From a checkpoint of a small transformer trained on Wikipedia: biases on query, key and value.
MLP neurons of a small language model. Each row is named by its layer, matrix (gate and up: input weights) and neuron, and shows model dimensions 48-239. Each number is 128 + 24 x the weight over its row's rms, rounded and kept within 0 to 255. Numbers have three digits each. A neuron's up and down rows have the sign that makes its largest values positive.
Before each neuron's rows, "fires on" lists the tokens most often at its 100 highest values on Wikipedia text that the model never trained on. A number after a token or word is its count.

fires on: " is" 35, " to" 9, " cover" 5, " end" 5
L9.gate1265:087134147124114138116141156142122145145145137161126099133113124141157153122167113153123145140153078132134158147112138117124104115108135134129172104133109124158152141132107151158110136118165074121086129123100125099103145157134119125141097116090135137152125135123128105175116121094102109151158126095114107108123118159118160133147112154157140078153140166086095147102156156129144115117143103133129113110145122139139153111130186115124100137148135155162088170131136132105096127136160125127137144103129120129167135112136124112129176151091138106127153116107148087153128108152091137123
L9.up1265:114151097099106117136113082124135152132131096113118120137104156110112143154120140149077124112131184131112177140164145154133171162108147134147100118153115154102162144102119150155098127174118128136122098149115099133155131126118135151096130122104111088141123151127111148155134111103136113161146173128060136142168120168115123135119135142136159114129162150143109114089147159115113141106144110143079132129144084125141153097093123132104120135101141093151147124116072116185148084141143172163139115129166142113124106105117108154087143099178116117159092099165141151111147133140155168158

fires on: "." 64, " " 18
L10.gate303:112161144148116129124110177079139182134130143137168124098113161129114134146147116145068098131161125109173143106132128151117147091165094153144144091082114111131101122137162105162130114099135118113121121149119111100122136118141134159161125124110082102140087145141136129103188106135124119132130091115147134096125177119115153119114087119126134166148131132116100149138089142093118137186110136152105169133136166123140104146159137137141159116119128106130105127111078131077118147118144128137103100129118094152124142158077103129109127122110151142132144147100072113094084102141109114114
L10.up303:122167114125125111109162140073111102150104117151164134174147133144133155130130146154130103155133125140113107101091141145121159130167136142140120172063149143163111159135172100162145127128123089121135129098124140106077095105169124146123130111096096155164132113115129146128118114117094132106172137138107113085108135139153107140123129150152145132095111106117162156158099143151113160165134102089100185112112144148121106145123119130095133069155127108113136074145171128079128143086101133139124113092148138154103099120073103121108152137117172171168127140128118106079137144088073135120

fires on: " and" 72, "," 12, " |" 8
L5.gate626:111112118125125117137099134102145115135111144124135070141136153142091135133128127080141154171121104090122092151114155134143118106113133143126136135093115119110127146105114144128125130088095126155141142147106106114149124141120088094084137151122161135112161126115149150144093186117127099178141147111117111145143141119168098123153137137051123100137104127133148143107105136137149169120136090141108148113137139140162128150082111085134136150158127114168174110123113097124135075110156153162123138154109112104098159084117174148153154135114160109102081124178172097104119090135104143115
L5.up626:115100117152129110108109148165102141166162139144185103159113091102108129152109120072156148159140109086109131113116141108140153132128113124087089160120122095109105130094110132130109172158098101135118144137125160122140134124122148140120108145083104101116128151135150168123137096126124119181093119121138132158164133114165095110167123164085146124107078141149124151142096103155121114130131154139129144141156118115199116122097104125130111119176156162161146169143116077152132108141128150152124145155134144132092167105112167107108121105146143116118128108147150111156139128123114096129

fires on: " K" 22, " Sch" 17, " h" 6, " (" 6, "ch" 4
L10.gate463:120155151137129125143144111111167131155114127104116107170132136116109167105147118140166166134156130126112131144146131153118143131173145176087140141114125107143128124108149176149122115117139127147137136162167163153112144155107114128134149135149127129076139127133125142129079123084109099111130112150177127139164133157100105123112131173150127162128161146143147157123137163168116124117145108158123099094126130153069122134124156142120149087152121127134106120147114087145143177101176157096157080123143123165109139102158126141126097172108153080138132168114150114124150161139190130101
L10.up463:144118150102143144108157133125122107140110125116109145145148125109098143114137140118101131148180137088168140140143123116145156154136148149142101140118093138132165071118121168149148149137130131090152127157145113143153169152134141138082168133102102137132119122118095112106117137124164097112131151090157136090126113122149109114118130154128153112131088148165151099146130142162084105131161161178133134160116095122083146081135128120102144160171092109138130133123127096158111154082090122136069144166198139155143137152171144142152097091167179137116126136156149155120123121145127196107

fires on: "s" 24, "ks" 7, "ims" 6, " to" 5, "im" 4, " days" 4
L5.gate775:134113112145154106115106112159165122148101117107137090105126116087121132137143134149153118132149137098084133141158111116104129106127172154127075137127148128102166113125109140129122137111162126120105138133139118136139124104122152077120166098116121107146086184158158098166145126155161083135092109109089165140156132134112150135106127128113153088108162075145121134091113159125179146114135145109135101123095123095128143148122130142100119116082102153149123129128082151149132132172138127153142101168126127170138092105145115159082107084070091091125157135124168097151082161139123068115
L5.up775:104131093107117143098112126163112134138118108108178137135156152159125140160137140119162122109117117146147130150175135110142111103170168178163120105100092127141136097160087133134148117124151100161107143153118114151153082111073147107133144137098149070107147166122109117103123106124150100123106118129110184137137162131156136137141169136136123131126187112141151100165070178163172134143122112131136144115118170113113112124159140143136123121158101143141091137115126125134159165110133118122175122168144150110122115131119147093113119107135121117191162137138136070143082119116130131172

fires on: "M" 30, " M" 18, " Me" 12, " me" 5, " m" 5
L8.gate169:084111125138131131097165138156180145131108131103087180123171144110159143107138097116122143132134131120129112094113124078109097135141117183123158125134148153141115181097125099121135136110099137103121141141138092089063116137139110101124116130143130143133174112136110143145126124140164114136174160137166106144108170188125099139077103102101144100090101114170113115128131156093126138100131147146135119134176157166182161123089133136076132126158148155124144158138124095130133112151155162074111138115146096146118088118120112143180101137106119163128131161180142124118135126111088161148
L8.up169:175159162106134111088134170105160128146114080116137144088143131087110119125163130120123132138104113112119125113118146116138114134162184143147143128135125125151128104110093146133129124170172122136169127124169141175136106163130108119135143140112098152167122103129118129178107116114145114103173106114083061114156150083129109131099104125083156103122120081131129115078129135146122145121134121120108110129139140146127144109146109119121156121121181180098102159086130122127087135114146133118158101135139151131131124094128150108146114125152132149090112137133107111098167123104079101107

fires on: " of" 27, "ol" 11, "S" 8, "y" 5, "op" 5
L2.gate172:104105107142113092115105109112143145183120070100127103145141126084102123149124129123176139189089065146117124089124132063119147150119135164120113159122136107118136152134105110092132121120135134128121143131153076114162167153145133132130192087104100148102138141117137116086128105141172123133143142146108116093169109090119118104119112161140165155071172122163077096104096126112169137124139124107158142149107107099119139078132115135097127130123143143136128157156093156127121153112157093126108104157184112110125145141126131135083166158110127143140112124148131143156129118109172129151
L2.up172:108112106120115098136113126095146124116162132158101108191110137164159101141134163104123152129140107126119159151137132153113117136091116134089159180102153111133159130103142131137094103113110120146112138119108105123164128071107144122125125115129106165157136127134122135098110111108109161131111150165094077094133152125143117116140096100120113147128116151132141175162136136119123108118109191114141101152078098137154129122104150113130133154112131095097127168103108154165154103128134137128158136149131130152137155111101134158128145068163117121108107096108131167132116120124131120132

fires on: " to" 77
L9.gate418:143111099086158138108159132094155103114170139088100113123111091091127190128130155092129111113108150095055114133147103135115063135080159127130063153110110144079136127134112112136124151094100135129104117168144169163128112133095138124134107112115154134138131101103111135122116121117142124102147097129117134116130111110112138156147163113164110162138086135156121150129145116137129110135133107148147107073100123124168149108101124097132153112117122151161144089145126120115141150131195114155143107179079111127121125123085116097130134127148159111108102162133132165139145142104077117161
L9.up418:109090136171167091117128137161123110106105156136128168107195122092113139108195145094106136086153137094117167097120107080137140123141111153144100175104146117133132156152116104110097148105125130135150131147122102136139130096141152126105117162091097131127092139167085090168119147121147120118141131155119148126146105128118155151166142087190108135116134145133123151102154126118121152159124160102116100122085121155163153170142133105056109157128129128143109081162126118150099097105105110110129135160114138165135112147148154117148114091130106097133132120098127109122118132118141143151

fires on: " Ch" 31, " Pet" 9, "%" 8, " known" 4, " Bet" 4
L10.gate616:108123138146103142121104133140139068138093127115117147117092106165114107141144152123125156121155100127147144114200097179155141111130117151184115130148096146083122104122134125164130122146121149127137106110117104118102141170145190125085124067123178161158099134087140135107088132100144097110114130157154122168116153118119143138153131133130136107123136105112099182158137128143129156133144128122115079152121129108141121161122135124117093129164093170099118101103100121145150100156146136116162116130170136124144149128173128132139134138163092166086118149112127127141145136118147108133
L10.up616:135124105190159126152125146096186155062096100106126153126133143192109140130142126138145097168081104179131111128093111107130105126184129152105130150106145116106110094143123095150161129142128128117142143086128126124130075105060133122119167114086119114109109104117127140122131146098095154151133203107142078113127084100099143131113115106131106111105109084114148142118081128101115131142133142084139147156120090118150107138135141116098140142124085123122110092111121142161164123164164143121131119147168148143153130095147128130105140154093108118083091112129139143112107141106124088125

fires on: " ret" 11, "p" 11, " repl" 10, " expl" 9, " sc" 7, " maint" 6
L10.gate721:126161145102124132158135108074130133157136126113109161121143181148152098120138109130174087171153140169132160144122100135077130153150105135151130103125091126119121133143139144127137103132099122108136129096145111138147131136123098112108132134079085111140119114174131119130129151115112163123136127116103102128143150116150134117165120120175169212080117100115157066102150121151155131144132143161112157079128129136122136124145161114137137157145127147099141154117154138127160137153154157144146122131126113103146165136091121097108141123148123132128154138101124114146131126120090072121
L10.up721:153158119162109146137133098100099173150111095138126121138126123146118133132133148151100136149120134142137155143126117166089108128095108148104156137108155161116145145113077115142169167105131111136126053143110140175100140144139076173149120132139133121150152121087153145105120137082114166168113137171138133141111097107109161129158130153192150140124117165163089135095121118128110147146152127110137127112138143089125132119134131184141189107118106093105115119184138133072135152143154096139085095156077095132128101084085122137103154127118131143090137166112110161118125136137138130112

fires on: " B" 83, " b" 15
L6.gate1097:065119103148113103120102090172098099105133124124081136170097137152122154114109069138126094093134115134125105160124159123095132143102115125145120135114104144137112158129186123137152104118054106116127120127126139152114102083095126128152121089140135118102162138177121143141106158135191118160145129115131126136164099116132149115118146128148135135167152136161093160149129120115113130135143154141118146102123113152109137152115169119144127170098118099150105123181131174139137130131138103143119130149129095169125125076117133166141118130106121148158127128127134139159112133115117079097
L6.up1097:167128146179106163132153111109094154144152167113119153130138128121142109126134113146140116129119166147148127166133156140174161122123047135113125120099132177106086138140131087097083109110120162158072125108112151127175136086134121094117160164124154174111121138132124121100103078129143132097133113079211124118098134132162106125127110106095130114099124180109142116120128124125085127118121147134127081143152113085114149144138104092128137135115125169127092110140112145148118153126113108101108126151123119132108133102130163078139133135125146114142091128190089080129110153129150101141

fires on: " was" 78, " h" 5, "-H" 4
L8.gate1029:125107132106059171121107146128111140106141132126122135163141110101108158149098130176118111120170115124135124164163143155089150149099115157161110129119129141127100094144165107170143113130129159142155159117131139147131140155182131141125095173150147130118142131122080135139149126096124135118104080149151110129148161128118149099144130132150122178142099123128173119147110163183143114121173126127117077123135125116092094128129095110144108127109116109112105129102077123135092125158140178153113144154113083121110126142160121137087142111138134106149147084136071142123121158120174113116
L8.up1029:166174113151125146106131097117160164118115156136133112141149144126147151150089098108080109118173114077151147132148149153164124141141156127161126162147160119088088085135117160181146138130108166122178150156118148173126126139091127127145168077101111089132131107118143155177124149150126096123147121176157130126179093153128124129162157123129145129134104114088096090111132124095117155132138141111124150109107124122131160117146102134168114152123114086108122135075130120140127146097124153117143152139131138157097101128148144120098153105107156093127135125135126147111099095108183127118

fires on: " n" 22, " ab" 16, " def" 9, " repl" 9, " rel" 9, " expl" 5
L10.gate1043:138174161145153091107091084123159112146144069129123111126122128128116077105104123135164100139109120119134154089111158119117138111115128110133111127125111141129075116109120126159135085164125164133143140071145122106117089160141119116122130134115124090171113121157116127151161131123107161097095114118158114124135074158120142115107104108164105149139150083120144084122118116091110150105132127126144097152110116122111107089126127127136140108138120119097192100142182123106136161164114148099068099149120148103137126113121123119181131107129168140119108116114061106122077137134141092132
L10.up1043:161117140145112176134146126130107127179150107117156121123107151097121130100129095122127106142112083108162104150159163130153108130115109124146136113181095130060106109129134110103146112136127154105119141132122159147132134169116126147152102148101113104154124129122102135181164082131158118152137085107111139161105109123108154159150109125136092099157163154131098090113095113108160193087090138145123115139128135117123102123123178139183158118091097121126101101187105146125127100146157138155093097146140146086103107136132124151131100143104127111123135171091114136095130134135149097081

fires on: " and" 74, " or" 8, " as" 7
L6.gate1055:107096091130134120104104170126176144112138152154131117126134104131119108141119152126138129126179126148115135115111093134160114154125155106118149143113135095112088147147117158137175146094123164110164117211140089127108079115175151116113140155105100159126128139149107098130136081099117155138117137114113107161158154152118148161165122145117120150093109137144119135147138146144146124106141132120183192134097113142134094126112154103127121150152130147136109146158135097135129129172114133090131147130129120104149121142119103106130118094147131122143144162138165161125145137111134148108
L6.up1055:116090089140128097098138161114169140130131138131174130093151128159099147135109117131107103120133100125108136129139162151161101171098126092152152108161141120118118175157114135119095182133121129155167125136136112125110141139173149090116137081121071118127078124098155129122159138138177123124099162198140121142138183145142158074154138099126115147128139154116128129095143099088108108084114136137114123130146151215148099114145135103112096120139114128110148120088148092118154119122137082124125124140133114110132113125128153094150124136123130160151132148145123156154121136122136095156

fires on: "." 22, " footballer" 8, " League" 8, "==" 4, " basketball" 4, " played" 4
L9.gate1166:118130105118138126130127105102148111155138107073143137151162117144112090128086106171090103106158078126131106118130134141100127080134132143165136089134111088115128105160152160147100093111126130090121104126115119123110114112137124127163157130131128132131153091172120129132106117167123106075156146133133103120155114129167095145085158090167125156122147127171114144045180160166170091108118134119097103151092117142128138168121149132130149135108114125105138151098122123140119077170147132103098088120066155139125131108112076147128169135124136165116146129082146103134123094143088153115
L9.up1166:146157125119120118093137133149104128150138142122175118124134116114092132118150164155187124149173095169127111119122114139129169051116143123124113153100135156153140112085155112133136120137111147135154124110115157069142119096158135128121148120094111143104133155154180100145105127115087131118113094124118120123157130132134127110124141128154118169125117156118146120116173124146139132148145121132080137153148149136124074100116112092115135078132150145118084110146122118138103148114167198174112117113087140145134131117142103132114136144139140103133104148163115176151128179144121136119

fires on: " M" 26, "m" 12, " m" 11, "M" 5, "p" 4
L10.gate424:123141092124145125114133136087144147098149097130106120137138141087114144105168096094125121130168181152153133133171117102151154155165108158122147095101115118145107147129138121103125165094099150151145136146119161094127140114124106144155140116117165127135158103096135120129131080158154101120102123109140104093145147151137082184095092152108067134146130128107112131115106132126097111140162145111099167120136087131155116099106143130108156125156124146127103137138137117100100132111126100146160075173145093115107112134134118152148141110055137138121120125121126110138127106125092124120
L10.up424:115084155150113153117158126110172172137134100107139118148131142129108099119113081077149085116135089138121110089157107073176150123144159124112092138106139142146177140141133177122125095119149140114141100133158121116120133131130139148152152127134118105123130101123160121053113086132143106128139121134138086116146154132137113081121131108125102130084140123151163111091132145186119144100071063116143139152136150083144158131117135107131141152169138114145090147141130106127109176167128095159169165157116089099125092097126114121122111144124140148094113153111126092109113126139148169151

fires on: "," 58, " and" 37
L6.gate695:122125139147134129104107139137142163100174070110116109166126150141119191147133098118139154131111113119158121173121140159114139095114152102100136149139120138097132122166134133117153116126147127134120129122105177094109131151124130118063167101111125149137134103137150145112123176129136106154130153143109130075109123127170105094135130152064118128134117118126180174132100119103135120116147116126171143128097149104139166086107139118119159133176121108150130106145148066121127084144140109167115114147137136114104141131123115119188150123106122122140142117115111149135113148160067151130
L6.up695:114130154164096135155079124093132176095123087125115104108117132088162169121170189100155113135131112124116136170123133141094082134127127122125111116125144146125125124093141100152106126136102122138132143115096097093150137133171170102160131109126090144139116115155144137101145130111140131094103138106144123137144115128108138067090132124106151162113094105167102115128125126182106095131125123112126094182121143135149151128113129068123171157160136128154117203138117085094123115115110188128122151104143129114124127143142137140111163138078123097083143147134131111135152140133145114149

fires on: " de" 37, " to" 16, " of" 7, " leaving" 4
L9.gate462:120126120126120133112140159180125121123166127106162122163140139139162140129149127120103093147166105136124119167165147105130132116104155118147158095145135115130119175080097152135119150126182083153116102096128103148129124136101112113134127136117093160157093107137123121072131131115147147144145147102124130099163148136154070174116113143166095139104127149118102119128159131124118122122149152142146107148099088099173130162138136127127139160139095083171157167131081130117082088109159098125101146129096151124158139104105083107125077095159138143150096091121112114154117138146125089114
L9.up462:150083113139131141115111099158151134115141156083149102129127138098152159121152111082091099113160125072098118149176133124119128127113133122110074158130132114171144171122121135174121096120161148143159090121095156147123137122131136121127108121167100125167127133162141109145104080166136111126138154131135100106108120129131098176173103143131134149180106142152116123112125148134110119094133186076151118123085136126163144144145132136131159159142128156146125104145109104146084104129158100125119144169131111156148120118176138131101108108145153132122133152134129137181142117132086150131

fires on: " of" 27, " ab" 8, " following" 8, " among" 7, " n" 7, " al" 4
L6.gate1042:128119130101120131110148096133122102147134149109154140114142134113116145115123092105134110136128169127134152130107129122141140154123136156145147102145090118133141178103093152123139087132164105112167128123115149095114148155145126136147107127154123107100126140143135156131136113131147110096127078146069135102091134149131112137139124125158132114126118120139098103162131105116109126142134166161086135135165139138106133123112156134128140086122168112106121100131130131126110068123144141099127118172118165144118168101095144146153164151102139147150153146109142146109077118145142147082
L6.up1042:156124167165116161129126136114141121138137098107128149116151174142148146104080175084124137142110129097132082152128141130165146121125150088120138116113162152117128108080096136162068110142158117139125081136117071163148079140116127139148144138141110093157093131124115168123127108106103143117129102183125066110122105135151119137141145112089090105141144120076142137102141167118145172104090128124092098102145100117119117128128156151121154096149141159175086101177066143139122098148128139120102147120105163099081140123094141138173123144098123111138164145151159112112152135118114116140

fires on: " B" 94
L10.gate455:078148150162177117143145103139100153147107136130141135097109153164179094173126107142099107122155110132148140122115121079145167124116112133152132105146117175132106182113176110111122156107122117092176126190104122113098150086140159135115093100124107153110072139151090112122105157129123090115135121133144108111159134079107088090126105086120172114113090104105099146150135135127123128153155154125141122124126141136102134108173132110135158117147096177112140161158170162125120145112147161110147133150135116089135130121103124120112107161133130098123126160130103161146134095099102124129
L10.up455:148163133131112140146110141110091173098129150077118135113121119131143094142140162135159169142102143120131122100152150165140102092130082162120110161143141163128172115133127160067169119148121159141122136158119154183128147131104087137126124156103098115150137148159168084103171137122131151132076133116153179151058141101140106125136136132088083113134098128160151141158164114126134097121118171137132157173151161116125119102115151106132126144117186130120124113122160127157139122135115104095102118176114137099130096090129111138166105151152115159145145145166074107104113119129127162148

fires on: "," 50, " and" 34
L5.gate25:131108091135123119091128119087107139124105165127109144160118084132093151145127132109139147107106108146166121129146162127099096120137125136175102110152100100150140169147102114146113191167155109085106131148112145099137107095121136087111096146127088108155139127103149105103143073096168128138137143102130122140132155112104154158135151110094114137107096168121152168114106155149160105077152136160134143179108083089104093119124118123135129129154134112151153149114155110121111111078128090112108131147144118117074157127127102133100117139115148098153165166118106137136130126155141100141
L5.up25:145129096169102126115110146109113157101130142135100110158103139154148168124132108129138131113143122133160101147134114183109098117135079131109152120163142134109146123140112089125122157139158120157128129201140149071132097122124108113134147142116079129137093118095128119104149133108199131172085113080171130135141190125110129142123152128081116150117097175146166148122111140137144133109116151126151161114081095144129113113114111063116149142202130094164128107112127109134140100107171123146132079123145139145128109132092105093140138170170111129122116162126130104151131115175134125148

fires on: " to" 20, " before" 17, " by" 11, " began" 9, " first" 7, " started" 6
L8.gate816:132097098141130116071102155113128139150142122152116144146137101143148162159103115138117151124146135116098140161140131124163136124134127135140121144136136136098116183194118142139143136056109145142157129110142115121166082154114107149106164132135158088151164149094116096105175194137119143100154136087098126049147096116092107126154133129152125160102145114142149115102146117144134114137135116114117165088123137098174140133137171092101147154089133153146138143164119120153139166112146060132132118141103134128122128135098102114127142121179152163122193153161154115108147120129116128117
L8.up816:112112098131108143089110172076114085109124132159114147173138107085127122160125099143119152142081135134083107139121102128124157162120162148110152152138126148097131104141112121117111140104112140133156133130186105124142135140104137100115171135150102092137131121122118118134148131130129127092101099153106155082133110116123125082155085128157108122132130138128125113120138136135153099162108140121129162143142149078174150105152148093113127118065135112100136097138122161111092168144171094130119124160127104130076098130155149142131154099116167116164122115133129098132150155108156065097

fires on: "." 16, "oad" 14, "o" 11, "al" 6, "ar" 5
L2.gate270:134166115137149107133102138109133123119121141144117160130153175117162161145181153088087125140152153117120137116131114115163079123076096140119138105124140141141116123107146142126072105134146133139153127112100127100147184101118110130123100140201130175130110125075144095146119158138153139151114166106168150143133148086114137153142129145140119144097155153117130155127086129158150173077121128153176142070130151166147132109102128152150140107156139098161116113088163051121169094162139147184106112098133121122148111132163140144172126112124146133149131117157140085114124133170166133127
L2.up270:100124173115131133146149151150134136165157105136131115112150165087101122130141139109144129121136134209144124142089137093146154127108136109122107149092140126111112097115155139152141138121137124123147135108142160146093129126136158130119137131137135119133087109130111151157127098127140159126108083153097156082099119132078085140160130123135144193142143134126153131193103101161109129114139124100127120139159165142143086125137095163099127128078147131093140168089141131129147178144144099145119106064162114126156137121157129145132118124109139104174145147124121143136123144134138127096

fires on: "," 29, " by" 11, " as" 9, " for" 8, " which" 7, " after" 5
L10.gate310:157113112162120116123158139087139138092130111116138145122179101131116127120129186114141073120142116146133107125119130154130115123107085128168185104143135157141091153128140120118156107154132162116165081141107101148117129106135133103136114140107138123138120127135124145136138125119146132149153150105141121149115091120126120180154128126116169148161101168156143123138144171131150132117091130099141134150099121151128099143172094127152123122124167122184087116140099132135107095152100107139089131118102105133138089092159135126160093114127132084117048145138162147143137107127067138116
L10.up310:135142131121148070130121127132080136140103131139095167111153142092096151093116160155139121160148137114153114125111091152130114151111119077134113136154134159127127140130124147101115081111086109160109170153121134132113136085111137139122167126105149147094092138105142123132162151121158098131122099104154134100145150106111155113114147119142094136104131156143101118176144151101092145096170123125096148135130105142157113129152097120153115135157099128105146137072145118131141133124138186122137136152141112179088096111134135101107081112133143135165089091131109145155150105133115055148

fires on: " " 26, " to" 18, " of" 10, "el" 7, " in" 7, " at" 6
L6.gate847:132140119131092146079118149164130130157124150161120129155164162162129092157158153155095126146133131124115176118144164102131150109108101152130124099138111132140111129147146109144127151090106143119093094144105125166140161134146149118116144116138090120106133116117176145183090120101120133144118106144112179122152128148139135129097134091108089119133180115108092117155106119154105154122111137110095112141117125088137121149120163145079127088113159138132194139116130089143127148132137148104180121147136103140090120140176147132152108150138107135116115133116128199144139152153093163122
L6.up847:145154106130113104098114119136091132137093099136147145104136169105160105141143127160132146141133114136129108146091125183120072090109136131132138139145143161127145104107138126061152108119144106123112096100118184156146136119115149112123130115119144168130127139118108099148154164166154135143155101172151138086116080137158137181117142154171104134139071153155095123157132128182089123130101076154161174141124137120135114165157076125125109171075106115154121141179108131147108133096095143152153148122114106142127126119129127129124155145150094154162144123130137081132153110134148134151

fires on: " h" 22, "M" 9, " department" 7, " post" 6, "f" 5, "U" 5
L9.gate1094:093133121153145092134103117105089102120118117128120155168120136123136129132112162124138136136146126105144110093128088077125132104134108090127154107178151135139116107145149137177122107120110117142139121102130113123135129170124129141132161133136074133121170116132105137134146161131132114100112108114155131097158132151138129102134108136131126111130178118147141043136158113136149118130125117111126098153161129115152170118138130106124169142115138097132203132100124124125086133133165167143142155147161143167125111135098175156133110168142176084129109137125120099096094142090138099143
L9.up1094:119180143108146090139152077144143147134129128127112138165131104094152153129160153134114107124121129108144172139111109128138115102133134150130114122123170130134103095144109101155147135160120174166193161099120161141105107141076124145151190100107120106154110114125132141087093140136131106170125121118125159127146148145117164142097132121170118139110108139125124102151125114114150124108151167108144100135127146100100130139087076073158151127115154117150165111123082125129126106120152142140119161148125135168149094126147129135119133085123084106161129095110076146142118140103139142150

fires on: " to" 85, " In" 7
L8.gate1169:124130127134117153122140147145080117142173140116130110148148138117157133122136155129111129128130118150092145165143120113142099158112118198110117130114102117128132123135154149125156121097112096129110107115123110168078127119140193112130148149122077140137125125111133108176113137161136147145091131091127158117068163104098119119192130131143106136137148114151140159121103154169132140115118144115101100093109130100136147132142115137113141096078125095136169086178135148143132092120144157136091117169099111118075064084101138131101134129154090119160151156092147130138083136101129156121
L8.up1169:146166128134098114074139094104091115146123133107175113126110107137160128133164137168124112175128102126160106154111132130148135133110131140161091127097125137104133137116142187108175100142161131109148109140108097130144099125138144135142128083106135162139134090153107148115113107132093127105142138142106137113151122135143153142124122101115134113114127115122186154146103133129163168118158111112183123080091149137099113153123099150132127141135125124162136131115158156133158123132132188120136156158090084088125106123124145107093145127089131098170132149116117088166138151126147150161

fires on: " to" 46, " of" 17, "b" 11, "op" 6, "up" 4, " (" 4
L6.gate240:091120112149131154146130107144132095136138115158169099142127146106186136132156152173139104148130153125104133104124161084100111130113137153108154144130153104170104139132141166163150108105113097157079133130093100115104131143097112127127135200102146165167126132117102098163114103146139173144097140119113129090132138132114132172157127146127166103104106107143197144132108133147124168132148125091124129137188177152141124163114090164135112135155124108160175100123126110140164133151132071121143095124127173129137150093130143125109101133163160119107153116167133098123119084159087104108
L6.up240:131122136099148157099160113076133117131082091115128135143104129112139117137106158167136161134144137132139126135168138110151127105147118179137149109110130163142121109112159157129154106128113144079140134127110168133171130143146095143163099105127083148135158168140100139104136122150150139147167108074124107078152113102126127130125146176155115106141160134132151135109114174096123149111118161149125103113136144163130141117173152101171105101120103140154131128125148114120109108132117098170119169155123132140146077136171120152150146134100176118160133109131104094148109139113178091123

fires on: " (" 23, "," 19, " and" 15
L5.gate1259:106109160121139121145119098141139161112140151126106138144131140137150182108125142132149109129123145118106093145145166154128086140169085142113134125143081097184131090146117150204152153143122108128164124135113156180115097104117104132120157133142115147148089152145131128133121105113148135158155158123114071151187161116132169091107125097141117141139113178095152183120130142109107151138132137089116102140146156149138179175115106135140147145161153123164166109117128149124091099112185130159125111163105114146121159117112132173117140169130164125095131111144118117113121088123138134119
L5.up1259:135105130143146118118135131103127166149124161136079181161146094169151129121112130115133153105134154117110150143116147127115159100126109129141111108122158148112133153123141128103101135125101157137089120146160120161157114121152102152146111131084107112114174128169129127143102109130163090121141157084077150144162129157161144138103155081117123093151135099160137140149118151122108133106115138141116074125137156108102146143125138099140151125156074126128076128112103117133089116156161101104122155154114131128131132115177139111130166140087114115149133134084094145122133120129141086156

fires on: " to" 29, " dis" 24, " •" 8, " ob" 6
L5.gate1024:144150118127130107135129158125131119088175088101149145121163122147158147168120134170133151172147164120103112149120134126081117147109136113111121103144148135089058151144137144147175161108117132125157112093117090154148137132140146128127165209099115117145109140120115115144143151127153146150166138146149158099125112126122165099131100127167170147127158108140131168083150155156098128154108107103121189110145108128108162140112136104098129194160181082165145103127099083165111130109159129138126154122120085103194163156157147128134121100157133138116107144117155149116116132102088117103
L5.up1024:078099160155151078120141125145112167124131153121131107123123104121108113147145149081160144113117133081111134154127054125077134114170098123133133157129087128134128156145101145105094108078099091125160110133151114150119146112125160115127121125130133122137087070158095091106160128125134119149137135152116141092105110156095141201163122154137133142090111128131159144086157130151112159103128133084164159114115130109118085128108101154136131153132109149149131130114116107120135123130083169145122154115140160157146137147141120136118132118136134157126150139106136093151142102130098105101

fires on: " (" 24, "oad" 14, " " 11, "ar" 6, "el" 6, "est" 5
L2.gate952:186111101123163127089124076103102143136145127103121123121129169147144157105123132155107139129165129110101082130079128128125120112117095127144103070136159139133121140147149094087141074113109109135136165111129095144127167156143105187139152131145104125125120123129141125137133159148141119183129090148137135183085109157156147115119093129127093179130126163150116137154098106173162125171102190118115122098104097200105151149101132126120191136146146128090135107142150139149186121115171146153090154128131149096163104090113114105126141134134147132130131098189114130111126157162122106115
L2.up952:127155145156141163129100116122153122134157162147095090129088148142102107109146127171102098156141135152155104137114133082104106116150151144154110120139142114081149137114201101145114145089169134137139085139166141137154143120135160081119120171152105111089166133150151146105191099139171130120144123086093128162119090121153105145140135143130093107165139122121166083117112091158138118134118105144173095131152138144165140150147096130068132167129143106122127141150123122112121148116138099105122124111127132144124108132084136106132102112111100165150118118127120110105100111148104123117

fires on: "1" 33, "." 13, " On" 7, "On" 7, " on" 6, "$" 4
L6.gate1120:148111164122114109117117151084108096136142108162140077129152151143129108153085118144152117167132194120121142164098120136127143129146140107177105149125131128142136120162120112141138114160106097077105162162134138147075146136097144144144119152120115107105124122107125122102134120115132151123124163076153169120102137165123094112122124120152147159104095115156135158145115105125192170118126092077135119101144170139126113156100150123131128144143124159154141135128102167128158140107094149146164085117114107152128139104109115146116191144144100138168117176062155124141054105140109153139
L6.up1120:170085103117082139088127145144086144091132117137129109150120127115104114158127095099144102153129070118115093126111128142077135130148131148157078196089097165120149104127119149144151171153161149120115155150125170088097120111167110173130145156120151135102118140099141121091126163134093142111113148088107123121110117149158134119143121102159144179141119165158136157146181107162139123118184107128128161100130147144086124125089098165107150138139113101171118113107121163083143133097118138124152085150089164098156120134136165115097188162114129153229113146099121161130122112130100113109